config.yaml
head_dim: 64
bias: "none"
tie_embeddings: false
init_std_up: 0.0445
MLP neurons of a small language model. Each row is named by its layer, matrix (gate and up: input weights) and neuron, and shows model dimensions 128-223. Each number is 50 + 15 x the weight over its row's rms, rounded and kept within 0 to 99. A neuron's up and down rows have the sign that makes its largest values positive.
Before each neuron's rows, "fires in" lists the words (lower case) most often at its 100 highest values on Wikipedia text that the model never trained on.

fires in: "s", "his", "its", "american", "united", "their"
L4.gate851:37 46 40 66 47 33 23 58 64 70 52 13 31 46 45 52 60 22 41 37 65 33 59 70 51 66 51 72 43 55 48 38 48 57 51 72 21 75 65 78 61 63 50 50 51 59 33 73 60 61 64 40 63 51 37 18 65 37 58 72 50 68 57 65 56 52 36 39 49 58 20 59 35 31 67 30 63 50 63 38 68 53 46 79 62 51 43 68 56 31 52 39 60 50 57 62
L4.up851:47 66 58 48 49 47 29 43 57 57 54 40 49 37 62 50 55 53 45 61 54 19 42 32 40 52 11 55 55 30 55 51 51 48 24 64 38 57 49 81 51 60 43 66 42 45 37 65 77 55 79 27 34 34 56 12 69 50 36 66 47 52 57 58 78 33 21 59 50 39 31 32 34 25 69 45 36 40 47 48 39 70 63 79 52 63 55 41 61 57 54 37 52 35 66 47

fires in: "guitar", "guitars", "left", "charles", "bass", "chart"
L10.gate276:40 43 57 17 37 68 16 37 43 44 56 62 47 27 45 41 35 47 28 57 51 31 57 72 51 45 65 78 55 56 81 70 50 51 21 58 57 88 41 61 53 46 67 51 32 60 38 72 65 63 54 21 59 48 29 20 51 45 60 26 76 60 37 65 24 68 53 47 44 54 60 55 34 71 49 49 77 58 73 48 43 48 49 34 45 45 67 37 63 32 17 10 54 74 59 58
L10.up276:27 48 44 43 51 05 38 51 50 35 86 36 33 66 63 46 53 59 54 68 38 38 74 64 51 50 29 64 53 42 67 64 48 63 54 42 57 60 50 59 59 52 69 30 52 64 43 50 42 52 48 27 63 45 26 34 69 44 60 35 41 39 57 24 49 43 73 28 53 62 35 32 35 80 38 52 76 81 59 56 37 74 58 41 53 30 75 34 58 44 42 75 78 74 20 70

fires in: "to", "under", "on", "from", "for"
L13.gate91:45 61 49 47 64 79 28 56 32 52 57 55 48 47 51 29 42 41 68 29 32 67 52 65 46 38 39 56 51 64 24 74 47 21 42 64 59 73 58 38 43 37 75 42 46 52 48 69 49 61 42 51 32 67 57 41 66 64 47 76 55 72 13 12 69 70 19 41 24 53 50 74 58 51 58 46 57 21 46 41 29 38 65 46 50 44 34 43 16 26 56 47 40 44 63 65
L13.up91:79 50 63 51 59 30 40 37 49 37 82 37 43 64 42 29 58 39 27 43 29 56 72 59 76 25 68 48 42 43 46 28 72 64 59 37 65 36 44 61 51 61 48 17 16 65 69 62 58 52 18 61 50 57 66 64 75 59 57 46 63 54 34 74 54 64 19 40 36 41 40 52 55 44 28 41 56 45 66 55 58 48 55 43 65 58 55 59 51 34 36 45 52 41 51 39

fires in: "and", "not", "is"
L17.gate666:39 23 68 42 47 40 49 49 26 72 24 45 67 38 44 39 71 64 40 29 55 62 70 01 51 25 50 29 14 67 70 76 55 16 52 45 52 68 25 27 70 50 42 43 54 41 34 35 46 49 45 61 62 64 54 66 58 62 79 60 66 71 42 67 54 54 60 46 43 45 42 68 66 23 60 46 48 53 68 62 52 48 73 74 38 41 56 34 53 33 58 43 50 50 52 62
L17.up666:21 33 27 36 63 44 66 63 45 30 65 76 36 26 44 40 34 54 55 54 52 54 62 64 56 27 69 66 65 56 31 64 48 61 55 41 24 47 55 44 31 70 57 57 83 52 57 53 55 52 59 35 57 57 38 60 52 72 79 32 51 46 51 45 51 67 42 20 47 42 48 61 58 42 70 61 42 46 23 76 53 41 69 44 26 72 71 29 50 39 60 40 27 46 50 47

fires in: "under", "christian", "cunningham"
L10.gate2:35 53 41 67 62 73 61 44 54 68 49 58 53 58 17 50 46 46 27 30 56 81 89 67 77 32 55 51 70 50 46 53 48 61 50 46 62 46 09 70 67 42 54 64 45 67 40 74 41 57 21 54 56 33 31 33 47 60 57 55 42 88 56 59 49 48 72 53 37 40 62 45 54 71 44 57 51 56 24 63 42 51 53 74 74 56 54 53 60 54 49 54 51 53 81 80
L10.up2:46 51 46 60 43 76 86 40 55 31 34 49 30 68 29 40 66 64 56 46 49 54 39 49 42 40 86 51 75 62 33 53 67 26 38 44 79 45 70 63 36 44 45 71 64 32 50 62 74 67 81 23 59 48 50 33 65 55 48 64 84 33 62 34 46 19 68 56 36 51 56 19 20 50 71 63 50 47 66 61 30 41 51 60 41 80 46 65 52 47 31 58 64 28 76 59

fires in: "of", "throughout", "to", "at", "despite", "virginia"
L10.gate340:41 52 32 41 38 49 54 58 78 36 79 78 29 54 36 59 70 48 38 25 19 37 64 40 46 64 45 39 30 51 48 51 49 35 65 52 74 49 67 55 41 47 71 51 57 57 56 62 62 47 60 42 61 59 62 45 49 54 53 67 51 70 45 19 52 50 56 68 23 64 57 80 43 44 82 45 58 56 62 35 31 50 76 39 49 40 51 35 55 56 13 61 40 75 64 67
L10.up340:39 52 55 73 18 61 49 50 48 42 30 31 50 38 36 64 58 39 46 31 28 58 65 25 33 65 28 42 59 39 86 47 56 62 48 33 67 51 58 53 65 52 32 53 36 84 21 37 37 44 53 49 28 56 36 66 40 69 64 54 30 21 69 49 37 59 68 63 27 58 56 27 77 45 69 35 63 57 43 50 46 51 35 63 38 66 84 56 43 43 58 55 67 42 63 48

fires in: "in", "japanese"
L3.gate164:49 56 53 75 48 55 47 43 56 35 44 38 28 39 34 68 70 25 46 66 60 80 62 32 48 49 54 58 58 46 46 73 48 46 61 31 68 48 53 57 24 44 48 89 32 36 57 48 67 50 49 47 74 58 12 55 47 39 39 51 29 83 47 71 37 61 33 41 47 39 48 48 65 28 72 58 58 22 37 50 35 32 32 37 37 64 34 67 63 49 47 73 32 60 48 75
L3.up164:37 40 62 54 63 61 53 64 24 59 36 78 74 28 63 43 45 46 40 67 50 44 46 58 31 39 44 44 43 03 25 62 59 62 50 60 19 55 48 71 52 67 68 51 51 57 72 91 75 31 41 60 75 59 69 35 35 59 26 42 32 40 44 75 32 44 72 69 45 47 30 45 67 43 72 52 68 73 48 52 41 48 33 70 69 65 44 58 71 61 39 67 73 32 68 46

fires in: "to", "on", "by", "of", "with"
L10.gate450:57 61 52 35 61 40 47 21 46 83 33 69 63 40 50 88 26 38 70 41 57 72 47 50 44 31 59 48 69 60 48 52 52 58 17 69 44 81 67 67 27 46 55 26 43 69 49 53 50 47 40 53 39 42 31 48 61 56 45 60 23 62 37 56 58 49 58 66 74 46 42 54 62 56 26 34 36 50 15 61 68 61 66 36 35 47 61 49 69 63 22 45 83 31 56 25
L10.up450:37 42 42 63 69 30 35 66 51 43 52 54 65 35 33 55 53 14 50 50 57 26 48 73 40 45 61 61 61 53 30 73 35 35 66 34 38 36 60 44 54 58 74 46 37 53 54 76 47 71 69 30 54 74 74 57 54 35 50 53 60 34 54 53 18 35 40 76 72 64 36 49 66 21 61 65 57 59 66 50 32 38 27 45 51 30 72 72 53 32 67 57 22 46 39 52

fires in: "its", "s", "new", "any"
L4.gate112:82 65 33 39 38 57 56 73 55 69 15 61 42 34 65 66 65 49 60 49 58 41 55 54 50 60 44 47 49 38 42 62 68 51 79 60 56 44 42 57 55 56 32 35 61 62 60 71 60 63 50 49 45 51 46 52 43 37 60 52 57 60 77 60 52 53 11 56 47 51 32 50 40 30 44 52 41 68 68 44 44 48 59 66 59 80 59 57 29 33 48 24 76 27 35 18
L4.up112:53 49 69 57 50 50 34 26 61 62 53 59 57 40 24 62 46 54 56 65 57 29 44 46 44 43 54 75 58 51 56 40 55 54 51 69 57 24 30 69 64 22 33 41 57 79 52 74 50 77 52 37 16 66 51 49 74 35 54 42 52 53 29 36 54 66 54 39 49 68 40 35 30 43 59 69 51 49 48 44 61 19 77 58 64 39 12 71 71 55 54 72 46 59 34 37

fires in: "who", "they", "she", "which"
L6.gate187:73 57 67 46 56 66 45 48 53 41 49 67 56 59 49 73 71 36 70 40 48 43 63 60 65 42 49 38 70 48 40 47 55 39 60 58 41 13 69 53 78 31 69 52 43 64 47 42 86 28 63 47 39 58 75 55 28 42 43 78 95 73 41 55 71 14 30 48 29 64 64 62 70 54 50 33 44 55 66 47 58 37 66 44 42 40 53 33 75 43 48 55 45 40 56 53
L6.up187:59 44 64 51 64 49 51 33 80 74 53 41 54 77 56 35 38 44 61 74 25 52 60 67 38 32 20 48 61 51 22 63 60 41 39 62 32 24 46 51 65 49 58 52 45 51 47 78 64 46 53 54 72 63 37 43 56 41 56 72 69 40 24 52 43 38 35 12 34 59 48 59 52 67 33 46 54 50 44 51 64 63 56 48 51 51 47 40 54 60 34 66 47 35 46 52

fires in: "in", "to", "numerous", "version", "into"
L13.gate10:39 61 63 35 66 46 29 48 48 55 31 46 43 49 48 56 89 29 47 48 57 13 60 51 66 54 51 89 63 50 53 55 46 56 61 46 49 44 59 41 41 72 42 43 57 29 43 51 49 41 52 54 36 47 29 67 44 37 33 64 64 77 53 68 48 48 33 37 31 59 83 48 40 44 47 45 61 47 50 87 13 39 33 28 58 53 53 53 41 64 41 41 81 28 54 39
L13.up10:73 54 34 78 48 56 47 72 41 51 51 80 51 45 62 41 39 27 53 23 50 58 37 54 66 26 18 17 50 40 53 60 32 46 77 60 44 34 48 38 85 36 56 23 89 32 63 60 61 51 93 37 56 53 50 58 55 75 34 71 21 78 63 35 61 49 52 40 50 63 75 52 68 75 74 52 65 67 67 64 66 64 45 53 80 53 38 45 39 62 30 77 38 42 59 45

fires in: "its", "his", "their", "her"
L6.gate614:53 65 34 14 53 67 42 44 72 39 32 54 70 49 65 48 68 43 49 24 44 45 55 61 22 69 28 64 51 31 46 50 48 54 66 46 52 29 38 72 75 66 51 63 45 52 31 64 43 69 55 67 32 74 49 52 57 42 52 43 46 66 45 61 56 44 56 28 59 35 31 57 17 45 46 48 80 68 33 67 59 28 67 62 61 63 47 41 75 56 06 66 51 67 40 70
L6.up614:70 44 67 62 47 60 45 57 64 92 57 57 63 51 28 65 43 71 48 45 47 59 69 63 50 56 44 39 47 41 22 44 50 58 48 62 57 45 38 63 27 61 39 31 44 74 41 51 34 64 53 46 52 48 35 39 43 28 37 57 67 49 33 52 47 48 68 38 44 84 54 38 88 27 93 51 53 70 46 47 66 66 72 59 25 60 50 73 68 62 23 34 38 68 48 22

fires in: "that", "who", "i", "which", "also"
L13.gate617:48 55 23 65 51 58 46 41 39 22 46 58 47 35 36 62 48 32 73 56 48 27 43 64 45 45 58 40 43 63 15 54 51 46 52 64 60 23 88 36 40 46 76 81 37 66 40 72 44 68 60 31 52 48 70 37 64 54 70 41 61 51 28 36 65 28 37 35 57 73 41 85 73 53 64 47 68 45 61 68 48 51 46 57 40 44 64 42 60 32 56 52 45 55 22 60
L13.up617:56 75 48 65 58 68 50 55 50 45 56 65 38 56 53 74 58 59 39 53 56 37 62 37 61 23 36 63 56 56 59 29 40 52 64 60 64 18 60 48 72 37 48 40 72 66 56 27 56 53 29 54 13 68 70 44 15 30 70 62 66 41 64 62 33 40 83 18 26 46 75 55 58 50 68 66 39 36 40 71 51 65 28 36 44 32 38 50 71 38 30 43 53 44 17 31

fires in: "based", "book", "native", "bbc", "bill"
L3.gate181:16 70 22 49 62 45 50 61 71 37 60 63 39 48 44 62 79 55 41 30 61 55 56 45 53 35 74 60 36 48 55 39 57 54 37 59 52 64 66 54 53 41 47 43 26 77 56 58 61 52 54 70 52 34 40 64 49 29 69 68 54 45 57 52 54 61 73 44 53 55 51 53 68 57 72 56 30 43 60 53 54 92 30 56 56 61 47 20 69 63 58 49 34 55 40 52
L3.up181:19 76 38 81 65 53 37 62 72 33 44 48 30 40 68 91 61 60 35 51 37 38 48 43 32 31 88 49 33 51 34 71 63 58 52 43 38 56 72 46 74 48 31 65 43 44 43 46 69 39 50 56 14 61 75 57 38 38 59 54 69 49 69 31 53 66 62 47 63 45 44 40 55 44 37 37 36 81 57 84 42 63 59 63 38 38 44 47 64 45 25 27 66 40 54 84

fires in: "development", "people", "developed", "performance", "performances"
L7.gate514:58 51 54 49 46 57 27 58 41 37 47 36 38 60 44 42 40 45 55 70 77 52 61 64 53 60 41 43 42 73 21 44 63 54 19 51 36 31 51 87 45 47 68 34 59 39 68 48 66 58 44 50 29 52 34 92 32 73 50 44 54 54 44 49 59 74 36 74 75 61 30 48 18 45 34 52 54 52 28 51 33 46 63 30 31 49 29 36 37 59 69 48 38 63 58 36
L7.up514:38 44 55 80 55 39 46 64 19 63 59 34 63 42 34 59 22 55 54 38 50 44 21 80 30 28 68 33 60 39 39 70 31 74 55 61 67 50 44 67 47 51 42 53 52 57 61 45 60 32 49 41 44 59 60 56 56 74 59 46 48 62 57 51 59 60 72 40 61 32 52 49 53 39 25 34 36 64 39 58 51 34 60 31 49 70 26 45 66 65 31 50 56 51 72 09

fires in: "united", "mission", "israel", "miss", "missions", "fincastle"
L9.gate275:53 43 61 59 43 65 47 70 51 42 37 67 67 53 45 46 50 45 61 55 24 25 51 51 56 39 19 46 75 30 35 41 44 41 52 55 44 49 61 49 54 89 55 49 47 90 29 75 78 82 87 51 36 76 52 53 54 44 55 58 58 39 51 30 39 62 32 45 51 57 58 45 51 54 69 51 62 49 41 56 32 59 40 57 45 45 51 41 56 61 48 67 59 65 59 69
L9.up275:43 35 67 62 60 51 63 51 61 37 62 67 65 21 53 48 49 69 63 42 24 30 30 54 60 36 50 74 74 12 87 55 52 68 51 53 44 36 45 53 51 45 56 45 84 66 62 37 57 83 44 27 57 53 51 51 49 48 49 34 39 69 39 72 53 42 65 76 55 18 55 43 62 50 60 28 58 44 49 87 60 62 31 72 53 48 73 73 23 87 54 46 36 51 57 51

fires in: "the", "his", "s", "career", "their", "its"
L15.gate512:58 38 40 41 45 47 65 52 37 28 46 50 45 50 27 59 64 62 71 48 85 49 06 43 52 58 38 60 58 40 73 56 45 62 63 82 65 57 46 62 41 31 43 44 68 44 64 71 67 85 34 28 44 36 56 55 42 49 80 61 53 48 41 58 45 45 43 33 71 64 53 48 62 67 58 61 71 60 63 68 42 26 75 30 36 57 33 43 37 52 44 48 51 47 53 36
L15.up512:50 60 31 56 63 46 45 40 69 59 46 67 76 45 49 57 58 43 32 45 71 49 33 64 59 76 59 49 50 60 59 46 53 47 41 51 56 61 44 75 38 36 41 35 77 65 58 64 61 94 77 53 55 64 55 39 25 44 54 74 47 58 44 55 26 68 69 68 48 64 63 55 49 46 37 47 74 54 62 47 48 51 57 46 48 38 46 48 51 33 53 24 61 36 20 77

fires in: "of", "on"
L11.gate494:55 44 62 64 67 52 66 60 75 46 68 29 37 50 46 36 60 46 06 83 52 27 69 48 62 32 41 57 58 55 44 56 41 49 42 43 66 52 55 55 32 52 53 32 62 35 53 51 60 74 31 53 64 59 56 47 65 55 75 42 60 43 39 37 44 45 22 67 32 33 71 75 63 35 62 60 40 54 52 26 56 39 65 60 48 47 68 42 44 40 64 52 70 64 28 38
L11.up494:49 18 31 59 41 46 38 56 49 42 52 67 41 63 32 92 65 51 47 86 34 57 55 67 77 45 67 47 72 42 67 59 15 46 48 61 46 53 19 55 58 52 48 57 57 37 36 89 47 68 68 55 62 59 46 23 29 44 64 62 51 18 70 57 51 67 50 58 39 54 92 48 67 63 69 47 47 39 27 51 21 41 53 37 94 55 54 49 31 58 63 36 35 42 52 40

fires in: "over", "around", "than", "throughout", "across", "in"
L7.gate647:51 40 64 38 69 73 33 64 78 26 64 58 30 42 26 31 51 63 49 27 46 50 47 39 70 62 65 47 44 42 34 53 69 46 48 47 69 42 31 50 71 56 41 63 22 60 30 47 60 52 42 46 69 72 50 50 59 86 55 65 37 43 67 35 26 56 42 69 84 50 38 38 39 21 45 21 83 47 43 45 06 30 47 69 26 56 34 60 52 42 47 22 52 60 59 25
L7.up647:65 30 69 52 42 45 43 48 40 22 64 65 57 44 25 57 67 28 36 21 47 43 31 79 42 68 30 18 57 44 43 30 51 39 78 62 53 10 41 47 43 48 59 48 37 45 52 40 68 46 64 77 63 64 51 44 47 62 36 62 62 31 32 52 56 56 64 30 50 31 53 65 43 37 88 50 70 42 51 62 20 40 31 55 60 57 57 44 56 54 38 80 51 50 57 26

fires in: "the", "his", "their"
L13.gate469:65 54 30 34 54 67 66 44 44 47 18 61 77 35 42 50 66 55 60 53 34 28 65 80 33 40 15 38 37 49 58 66 55 47 48 65 68 62 57 52 21 52 69 57 44 61 57 56 54 55 52 47 39 32 49 23 50 64 60 52 39 40 41 44 70 51 68 42 44 47 40 55 43 58 49 76 49 51 50 23 43 66 61 58 51 25 56 39 54 35 50 76 59 49 29 79
L13.up469:64 37 65 61 70 64 60 55 57 40 48 19 60 60 18 73 39 42 57 50 46 30 51 68 53 68 53 42 18 57 44 52 49 56 36 44 56 28 70 40 48 39 49 67 43 73 41 71 67 71 46 23 44 56 55 29 86 69 44 51 44 62 60 47 73 40 64 26 43 47 36 55 36 28 52 71 37 76 35 62 34 27 65 42 31 49 45 63 43 27 45 75 27 91 59 53

fires in: "of", "other", "career", "the"
L11.gate537:36 25 42 56 56 59 49 39 59 74 30 46 47 14 37 38 68 46 33 58 47 59 38 62 36 62 49 57 67 24 44 33 32 56 60 44 48 32 47 55 67 38 36 54 27 63 38 48 71 64 50 52 31 72 42 33 51 70 43 44 58 46 90 73 29 56 31 87 57 54 41 56 65 52 58 56 42 54 27 82 59 59 61 58 29 63 53 56 64 77 46 35 61 17 54 31
L11.up537:51 34 72 67 37 53 47 64 55 25 58 47 69 49 37 67 80 49 72 49 64 62 59 27 73 62 31 87 81 71 51 57 49 57 69 44 66 37 46 33 38 54 49 40 51 36 67 52 50 54 40 24 32 68 70 21 52 38 34 44 77 56 49 56 54 49 60 57 35 44 40 43 73 75 47 56 67 68 68 54 56 57 55 40 29 48 12 64 48 41 43 56 61 65 41 62

fires in: "development", "released", "european", "developed", "role"
L4.gate332:44 44 69 63 54 52 45 74 20 42 56 36 74 57 30 39 42 60 27 43 59 45 74 60 45 68 65 51 53 35 40 66 40 58 33 25 49 43 45 52 43 66 45 39 74 33 75 52 27 67 59 69 57 61 32 27 49 63 59 86 44 75 61 75 63 67 31 66 66 68 50 83 86 58 47 62 51 42 41 44 37 17 63 57 61 25 64 45 54 59 61 25 54 63 80 56
L4.up332:39 44 73 58 30 10 50 54 28 50 55 52 37 78 54 53 49 63 58 39 41 59 43 54 42 46 44 16 34 40 59 54 34 67 51 64 46 51 65 36 68 10 49 73 36 46 85 63 59 40 46 38 59 49 54 54 44 64 89 39 48 56 44 54 61 74 66 45 57 67 44 41 61 44 09 46 69 37 49 59 79 75 32 47 60 56 34 64 25 56 55 51 59 27 50 45

fires in: "the", "just"
L15.gate622:75 30 59 41 42 40 53 28 55 38 20 43 31 53 70 55 57 34 58 61 59 56 62 57 70 45 58 62 15 23 58 32 25 64 70 46 69 29 44 31 47 38 55 40 52 47 58 70 54 74 42 26 51 51 35 36 52 56 45 53 52 70 55 47 47 26 55 63 47 78 58 31 40 23 44 78 43 28 43 62 30 47 58 52 50 67 61 50 62 24 49 65 77 46 46 59
L15.up622:53 33 34 58 40 69 50 55 68 59 37 46 40 46 42 31 57 65 72 32 63 24 52 46 24 33 56 52 63 51 45 46 58 88 42 68 57 00 38 24 36 53 45 41 51 19 55 89 38 49 58 36 50 43 60 30 49 43 48 53 64 78 24 46 52 43 72 39 40 36 39 17 52 14 53 55 32 61 57 38 43 32 55 56 41 39 28 73 62 37 46 46 73 56 55 35

fires in: "of", "in", "the", "for", "to"
L13.gate442:46 46 39 56 52 31 82 57 45 62 33 58 57 40 59 87 27 48 45 46 48 51 39 58 34 27 21 38 50 57 49 60 43 53 29 85 38 49 63 51 52 41 31 61 34 68 42 59 32 52 60 45 57 72 49 31 45 77 47 49 26 66 46 37 58 22 68 50 42 40 12 52 26 36 68 81 54 64 48 69 50 41 54 54 66 76 58 54 48 63 58 52 53 38 72 72
L13.up442:69 80 35 59 50 28 56 48 63 33 36 55 33 30 38 71 67 34 38 46 57 68 21 58 63 43 47 57 40 36 53 48 65 55 23 61 41 35 56 20 43 42 56 22 61 41 49 57 51 60 57 59 41 60 52 55 66 64 57 56 36 65 44 62 41 36 47 43 42 56 27 60 68 60 38 56 36 41 66 63 38 59 44 68 62 36 65 55 50 64 41 48 44 55 75 39

fires in: "of", "into", "in", "continued", "to", "on"
L15.gate447:51 28 46 69 40 72 22 66 54 57 65 47 34 44 44 60 72 42 59 12 51 17 58 63 66 19 16 52 37 49 23 45 37 49 51 26 71 46 40 69 48 43 34 28 50 36 66 51 59 55 63 38 56 68 52 67 44 61 66 62 43 58 30 64 72 38 71 51 59 53 57 35 72 58 55 77 89 43 54 32 49 52 40 39 39 45 53 56 15 30 60 61 45 36 48 21
L15.up447:51 57 77 47 54 57 51 69 62 36 48 50 61 68 26 53 59 38 61 70 49 29 45 60 83 43 74 49 78 63 66 55 78 65 63 26 62 35 23 48 47 45 57 40 33 53 56 17 41 34 42 20 37 59 62 28 29 58 60 69 53 48 54 80 57 61 81 44 37 49 52 58 58 57 59 54 61 31 51 51 45 57 37 47 67 23 67 56 40 48 56 65 52 50 68 40

fires in: "his", "s", "her", "their"
L17.gate236:61 46 54 43 64 49 59 40 55 52 43 49 52 31 41 16 48 43 45 52 48 59 66 54 50 74 57 43 44 50 12 24 65 51 71 65 62 41 28 40 42 48 44 45 45 43 38 67 63 32 74 29 51 21 39 70 44 54 45 27 59 53 28 49 54 38 76 32 44 62 51 64 37 44 57 37 69 61 68 44 69 54 53 82 34 41 72 29 68 64 48 44 61 53 50 34
L17.up236:63 67 47 39 57 41 42 32 75 64 76 57 65 60 52 23 31 85 41 55 75 66 57 57 42 54 78 16 60 25 39 53 79 67 38 62 39 55 30 31 34 83 61 42 80 61 51 57 52 36 64 50 74 58 42 77 75 29 61 50 21 62 27 64 50 55 59 63 48 33 63 19 50 42 63 68 29 55 50 39 52 41 67 40 55 54 57 61 39 34 45 66 49 57 72 59

fires in: "on", "to", "the", "his", "was"
L15.gate114:54 40 48 58 94 65 40 17 35 65 18 53 39 45 60 64 58 37 62 39 56 70 21 61 39 32 29 39 45 66 55 43 55 51 49 50 43 70 33 67 47 48 58 37 62 41 49 42 48 55 59 60 42 35 60 32 64 63 58 47 67 21 33 43 42 36 47 48 37 35 47 58 62 20 44 57 61 63 36 05 19 58 43 69 53 42 82 67 56 47 52 50 78 68 49 46
L15.up114:72 43 61 44 67 39 40 57 54 51 71 59 78 69 64 48 61 61 67 31 63 41 65 70 04 25 55 43 55 40 53 34 53 50 36 39 55 67 60 39 76 59 35 46 41 55 37 41 33 57 68 70 73 52 77 37 57 53 51 62 55 37 47 39 62 62 49 77 67 44 62 67 52 34 61 51 44 64 50 32 40 60 66 43 64 30 60 93 72 48 61 49 55 47 54 66

fires in: "against", "of", "to", "about", "just", "than"
L11.gate81:41 71 42 49 60 55 35 49 43 60 57 44 30 67 46 60 64 56 46 47 18 55 63 52 80 19 39 35 56 66 32 46 28 51 61 56 81 39 50 13 71 14 56 63 17 62 49 35 94 47 61 78 52 55 83 41 64 60 67 32 29 38 71 54 21 40 52 38 72 66 39 33 55 42 38 41 46 49 18 55 46 49 33 57 62 32 34 40 64 47 41 51 55 36 32 54
L11.up81:52 31 50 45 39 49 34 69 59 28 33 39 36 34 72 30 40 51 36 54 55 34 26 50 42 24 54 94 82 55 76 41 78 59 52 40 40 61 52 40 88 36 38 45 47 38 33 63 41 39 64 22 20 52 37 58 50 51 61 71 51 51 51 48 27 56 73 57 46 83 56 20 75 54 74 52 56 61 23 52 40 49 43 34 25 56 45 43 51 38 51 52 86 73 34 19

fires in: "and", "or"
L11.gate511:59 21 70 56 29 50 49 39 58 66 44 60 68 48 67 52 46 41 33 52 56 58 16 33 56 56 52 67 56 53 51 65 55 33 24 60 38 68 22 46 71 42 52 53 49 53 65 01 52 51 69 54 42 36 48 51 49 40 72 50 60 46 39 43 26 42 50 53 56 50 48 26 34 39 39 40 62 44 60 82 42 58 82 73 54 57 65 58 46 64 30 61 92 35 57 51
L11.up511:19 62 41 39 62 70 60 59 55 31 32 60 41 49 52 18 48 57 82 44 58 20 57 30 74 63 54 42 59 61 53 62 75 53 34 44 39 42 50 52 40 34 57 32 46 43 42 20 47 45 57 27 60 71 53 53 56 61 46 85 49 39 65 37 37 28 64 70 56 50 52 45 42 41 62 29 54 71 27 49 32 47 30 61 29 55 54 52 44 36 58 36 43 53 47 71

fires in: "guitar", "guerchais", "guitars", "guard", "guild", "girls"
L4.gate798:54 62 71 50 57 31 38 24 51 76 30 66 33 49 66 58 69 33 67 27 32 47 69 90 25 67 20 58 80 71 65 69 25 58 34 51 57 59 32 40 55 56 60 53 15 58 49 73 52 52 67 53 51 62 36 44 64 57 47 45 51 39 44 46 29 38 70 44 40 54 56 44 37 36 47 64 45 90 43 52 39 48 76 51 51 68 72 48 37 56 33 47 44 51 43 60
L4.up798:56 52 55 60 51 44 32 55 57 40 58 57 37 43 52 65 58 52 61 33 49 63 48 66 37 38 30 54 79 39 47 65 21 42 58 57 23 77 43 36 79 90 58 52 61 61 45 42 62 40 48 36 75 69 73 39 47 39 46 56 43 35 20 29 36 58 80 30 58 34 52 56 34 48 60 66 56 45 80 52 59 43 69 25 43 44 46 28 35 37 26 54 42 51 47 61

fires in: "in", "world", "attended"
L9.gate738:25 52 79 35 43 74 33 42 45 62 64 55 21 62 29 45 48 46 56 51 51 36 64 66 43 74 37 51 67 35 64 32 52 43 48 60 45 48 74 54 26 61 59 53 66 60 68 54 55 68 85 51 49 47 49 44 38 50 52 40 27 86 38 52 63 38 41 84 59 35 47 51 22 44 50 78 64 53 38 57 29 84 32 56 47 30 34 64 71 76 56 27 39 43 67 82
L9.up738:56 42 82 24 67 43 64 42 34 51 39 36 47 62 64 40 22 56 56 66 57 41 58 48 49 42 54 49 49 52 75 62 41 75 68 43 45 55 38 61 58 64 65 31 61 52 41 56 49 29 42 55 54 78 77 64 58 64 47 43 40 43 63 42 48 53 56 52 39 49 25 55 61 51 36 37 57 53 65 44 49 95 56 56 68 54 63 64 35 62 55 52 50 43 43 62

fires in: "that", "until", "and", "which", "too", "as"
L17.gate480:52 62 60 49 32 53 56 49 23 50 50 61 30 61 63 52 56 76 22 37 79 67 50 72 90 34 35 29 34 34 34 53 59 45 52 48 22 67 68 26 47 52 64 40 45 68 50 46 39 45 46 29 53 62 73 58 54 83 59 24 49 73 43 41 77 81 23 70 47 54 43 58 54 18 55 39 62 46 41 41 45 41 77 48 31 38 60 50 49 48 49 83 56 64 88 50
L17.up480:58 39 68 22 58 33 71 59 60 57 49 70 23 31 40 48 30 88 47 53 65 44 60 55 81 58 57 56 36 41 04 74 48 39 61 65 39 40 55 51 46 68 74 40 49 46 53 44 60 35 79 58 69 32 54 67 51 68 38 43 32 63 29 71 36 60 52 80 56 28 41 48 53 55 52 35 55 50 44 52 31 67 48 62 61 46 39 73 75 45 24 56 28 24 46 71